{"n_layer": 15, "rope_base": 10000.0, "attn_scale": 0.125, "init_std_qkv": 0.0176, "init_std_o": 0.00321, "init_mimetic": 0.7, "beta1": 0.93, "steps": 6930}
MLP neurons of a small language model. Each row is named by its layer, matrix (up: input weights; down: output weights) and neuron, and shows model dimensions 240-495. Each number is 128 + 32 x the weight over its row's rms, rounded and kept within 0 to 255. Numbers have three digits each.
After each neuron's rows, "fires on" lists the tokens most often at its 100 highest values on Wikipedia text that the model never trained on. A number after a token or word is its count.

L12.up781:150140112084119171146102083147197165119083147069115130136116102135127015118129122134117136100126123124143148111107121135106142126140121134078133154130118194085114175115133067118162131130110042139098159155114117187157094104120196129157099186107120150113126158123184146123133076102140153114175092127137154125173090147184042101163176099137118181190113110134123146156170126119088117103050125144139120069139142145168148076175140119075124079068132144154134109136116226201092079123125148108119116108175152150127140104147167093083142090106097163139147124144090139140177128134112153131112082147103143116124140107172158142153091122106115213110142073146057106131138116150117145088121101133160126135112127149068110143077117172104161149077143143080111115146137170111138118139143158
L12.down781:122156115117137134122166151066201119171165180139104145145137101207129118121166129120176079100187123133075150089120089127100146103135154162121131098127124134096097191054097097231127137121159097122153101113119175153201167130132143153079173128105117145123088170109146134172106113107117088169157116117135087065088199124194140113163149138062156133128101087084105128123112100157114162161101090085188093148128089063114126138148085104105136124146159157109145101129166130131127138163118169138069042142093181112094146145150123117151112127107063119161140136128119165116109119158121138101122060104094162201164147168175108115139089148129135141119140139167077114077145209109144120113093126053198073167177102157119152125118161091127161089144075138096152120122116119161153135083135130
fires on: " |" 23, "|" 21, "'" 6, " a" 4, " W" 4

L12.up2738:137136148130141134171131090167119165098113128160137162077117144164180128161171143142200088159102133168169146127152151148151116172070222187109139132098187125090150138088176115114084142136141117110112172213133190115121116133138062124200133160160145088137153112134149145170146187117136189104125131142156152126119138080156136090119119110126063208090095159111084135106111132121088128159161115164097083137147149135079194137106121144090121146172082157156106105159114131111113090178116169130096099118118102143171140130114117171172195145092142133112115141146122115120100144139167138192128141138167110118151140105131139106115198118151082090160132046122188192133081115095136112132132137070120087128107076106089166177099152161122187119138098102114161117199124098141132159120094117
L12.down2738:071119112094137199194128096151078145126101095192105123113128140102133134202146100139149183173086156175089138097071115097143078137144131154155159107163144139137158100119102137098105138144105144103115140134040187078127118160137140098123158188160139070113097131123105102121097131166113226089126145104104059152151155127178149045081129177077086081125061159093151173105088116139079129099113097090104124135139160066087134123068105134112078155160078113157106110152089122116107103124147136104122143168123142096106153105141112118137090123153122166100106123100121183132111125123150090177113131115175165062149128093148170105103148146145163078156086075103152110102107121076115089190112136137075174165153117161137102137123186150164127151121124130160159142119142141123164133153125120
fires on: "M" 23, "N" 11, " Pl" 7, " cre" 6, "-M" 4

L12.up23:128166170082103124149167097089151123172098136137171106092166133089111103111121109161143104119139141134143146090149101106107143152146123104124106076071078112116094137115126107117115123178107187113129155069131133126111084150125175138148138142157152104162131144180128136116127102153137103125140068123113110153134116149151122120127138128113094134142147091149165167134160113144067187088126139109114028133130099133195163102168108160095144101092135127104130154077148090010153131125123146112190082131106084131168096122131136153120134096116141091211104097087116145098159106114160141149146151075160136146127131128102114085097113127142182101124095105093120102064072135112143137108147172143155146066151098186112121113088134086124142134094083233146198104098174121133150095076117140
L12.down23:134072133118102093109161150091133123086160138126152115201104119146124176128171144121117159160098182131146111193169127162174140113137145157144179145138109110134122173155138135098157113120098126134127121183176160084113169146131155133161139144077143063175100189120139140132135109120130148115168097114095131114156109074044103138035148137129090079095115160113118160146145147148126166130163122106114125093098132119066068082194111113128152125154185119080046172124147122142132173214113186125089091138081095149208147139158133155129120136184115092150157125125149166129129161104128166066145085145100138086155181072056104098108189120124131178106159142100067155146109165131124180125065114184127111133105119142147134097126164164121095064098126144132154145118144184087090122115193074
fires on: " g" 26, " to" 10, " G" 9, " de" 5, " had" 5

L12.up243:134105077170142130133177160121138127118078186085057133114147129162186158120106139151094154088152151144087151178131107136155125165154129087078178142085151128125155147116128160119135178112154065126106126104123131147112169098124088081125080093157134094121143126162111084105124075120096163138118162074096113099144141119126064126161128149116115131099208118162120140089080129133160089110118081168155096146073163095110083103210187137101124118094116170105138158121115175106173068133122107143139100140105105153179113136117165109098142093106105142103145135121079154128098117098148139162156119034139126136114105125096124148118118149128115126190125117172111150126139195188147096160106143086140172155094180138150154112173130131101099202113104114072161128132034164111124116059093100
L12.down243:124120098150144144158125086129164165138102175079121130144109099161114114138084073119166103114136134119110127135153101114171078123130116110118096143095105141142110173127120178043188110135085103123092148125127135110100089145127148157127080125120126077119081168158101151220109149178134137124109102149153146174165096155069116137089170147196116136070154148104113177153142138127127138095155112132098133121061125153156139155133150142172141141075094094123122087142137179120125161214091127093137141109121135101157063189103158176168162118118113110125155156155129180097130169110112194056228126151132132158103146120155124096100082143101116154122066132113140120119132162164121075138187137118140075152135133155157159170147085093161155149124151086145084165118134105041122112114076121
fires on: " " 23, "–" 14, " We" 9, "(" 7, " |" 6, "0" 6

L12.up1608:144167176073165127074114123126111107196124114132134179078130155176104139124124130149159128119132163123156116162073079127130152122117206136122135100135137144141089141110150115158158127147113206165175077107121081097119143188128125122173126192135115095086128161124172192119120187095106138078084104172075152139115114176147093156155092134145124049157031133152128155147122153090127114119157137147145064146143117090044110107110155150129142132092101162189133108147067112166113101176170123125133119151067183149155095150108151140177106135139209146122128109119140152108099121109113096161156167095163141168122126086068150187098180149101124136150184146118147126169118155145137098121146167114097104134098138070148143099135113029085136101075131178077100128086096130107146078144109129
L12.down1608:124119127102163173092124175100129128158142137132135080137103128092164138098114124111155103124101103077097105142054157059149154144107149100126129144080113187154149148135132120140107134085166125155136111115122088126055124128131081167115162099157065163153123136136142127123122195082130122072142141106114098255126124214132134163157120127102153129093122093135132143119145104168173129117097115135145100129132133115134087190077109085095125090152089119155171120105100142133132099140165128121090121134084129103117079183114197127032113145104136171093111145143174100088179111112110194113113204131154175153082125107145146135117109135145088118134175087115160113108085180117166129053150168130150125124167163171100178120122138123105126104077148190149145140156164127107174203143103080
fires on: " was" 26, " became" 8, " sent" 6, " most" 6, " made" 4, " very" 4

L12.up2603:097094152082142116152074113098140150104161131147111158141114157164185087095140173118124157185136134127091102098141117149099142098078149115181140147104150160139080113183197143148152140159124138134212092179088142107135054088163081087199112069120100085133112128133100148077037060107137076175189186068126135063205114093166148127124067103135094130130186168163100150115128166165142156170092126145111127084131092120087124143077144126157126134155147122144101118104113111091132127151133171123114108062148124127124164132148118069086119122120109136123119169167135082139093108114123158169111161157180154100158128142123152184115086054119143118111127099156181090080111121123152092165113105130115110139126147135189109059141147103129140126153113129086096110106203149139151127105089085
L12.down2603:123094112162149114124109133112122126117143152140139125152153113098153096116165157133124171127191105127094115101129182180119123153144122100118157166139152145165145140146070139083128135186100132150113160123092142204129103123127173098134141107135146157126159058107148128079077123150063140194106122066129147110195138138093156152134088178189168098135158138090169134173138125168140080127087066178065079222120090096151162136175100110104144137124121052114103120118132103095147166162103109116147098120147129178148055158158145132133084117151112156105135089132116072135056151087192201097135169155190161114154142111081107139117146167121086131205108113078118099148132131138081100166076113165132174121055181170134115078128073090134125154110120082149121122153151122066244097111147083
fires on: " N" 15, " Or" 13, " P" 12, " Am" 8, " Mor" 4

L12.up1135:115183167145155159152169094069180155092126207119142107170134150127103049143099134105131104161129128137155122142176143121147134063136100112121098088118065138109154157044158116129150129092085166130116109109187123112136171157146107133123100132078120115122137160149105113174070123161169108101083173152180126119113128134105120155161123117092123186151132079205215146149160117112119169082142145122123136102104130117098106220120081142125092196132185198147171163118081109074142096093086120124058073133114113119117073114137105156115161142071142223119147127086123150178115138109175149174136156080194178094101076136124165125126159158147185089109117136107079130122192124111103109134101165130151117077117149132171149151096084104159153115136110167144081069122137096105102115108137124
L12.down1135:122092136169113081130150144126135102117119130114072125142113092125144124135146074063163153187079076159124126161218153108119136131041138171174104120101158118113123063120162122133104135171101116081078149091108143125119134147109128121148141136148150114060136048111149101120107124151082130103153116071158116132168148178071094154127155145138132127073133091205119143151098105135174154104135105098142099101141071134123139108166095112156152176129097102016148128097161102140134110163121086148096095101160130151075142116142107091154172102091175131157117123133073124192101085167150060141128159137122137100116124112144148100170103098136064113198077107110148104177123152159122202156083110153126068136201067097114050104133087146119163128132153120181107124106154101135159132077047173
fires on: " the" 24, " co" 12, " for" 6, " to" 5, " c" 5, " f" 4

L12.up3056:153150164121139153127103184127147147131153106125136104078122105144176167189209127123147178072089135090123139026234099112130091175144108108142178174158113147218135150154107147129107126131157125171164103091103144155133146122182121125110145136144101095096097146111126154139131086082122141134075170113090064132123148099096152153143100120122228148145124163103104123130121155085105093110150144140186139111116117183189085134066165156114157179148147180115099127103082145118159104158109141144114089092072125133111098076114114125206071175108131108128199151125121130158111094176138121088173135144148101131135116112172035089113111095121096099126179145196078109122038126140129148109123141093172120083138201125168104129086146146159144183133083115129107066184114115183128180096146142
L12.down3056:059105096126121159140159119114132202100153114116141108119139118102180105115161158149074106074153076139137105069128100089153175129099174139127156172117099129179113132155124106135122141139120142167165122099135134133104092125159125090092131098155151149079132095133163083178150169131140143096140111123124135074128160146153166056099152125143117099111147167122121130137088192125107199158123122149084082127176168150149158076146131108079085103074118084164165126118087150117127129131100129161159058104126177146123130107130117069159115130155066172158102086101074121117174128170105103141117108100177124210132098128110141160118114138196139109103137176120092143139112161105170126156143066142103125133172160128136135128107095134158126184152132112129158128123123113159120164074110115
fires on: " B" 23, " S" 8, "b" 7, "S" 6, " s" 6

L12.up1686:102185135121143104155189113143101127123143182090086156098090146162130123108120126107186126127136121122090170150101133156115156170125177142140179122096152169158132134108138082042148166154126143129113131128148091115135118070142128150117129103182101106061116188123084130177058157144141119055125035176118085062145121123134092126121150072107139100117209108131147051134136122092095126168149119073118100065170147128096174194049126072143132128069190117118143155088181130148126128129138085100111145127129153196123114098076141117110165129141130153128175120149093171146097107138184119138134172172175155152147133129117124127097180109118130092148098078162175149100125099145141054117220113165125122068187098101111135121166091125133180104144124115128144154164011071169089127094143129
L12.down1686:091106109176201139137173188169121149120129139080108189135122109124123113193126099110160105135087147147121188148117121187103156091172146154114118101088114115147118095100152131141113127181123204136096066118132115117139124087128146146144021080166139152114117160119128140162128098168140172104143136127121096079169129152090095119133087101103111135116102107188090082125120098141152098121123128126061090140117149136134120140147097129105124105136156119105149112110143082120109087112115095067123092146087077178110079158179172182163133131113107169112158129111129125160122130153187115134139172111113138171130148170150127105152167107173111114214168088117126158165116118071151161139153123105114124157141102193113112133152132146156159106156117128135161141160119155101135157094145076
fires on: "N" 38, " N" 24, " Q" 15, "P" 8, "-N" 4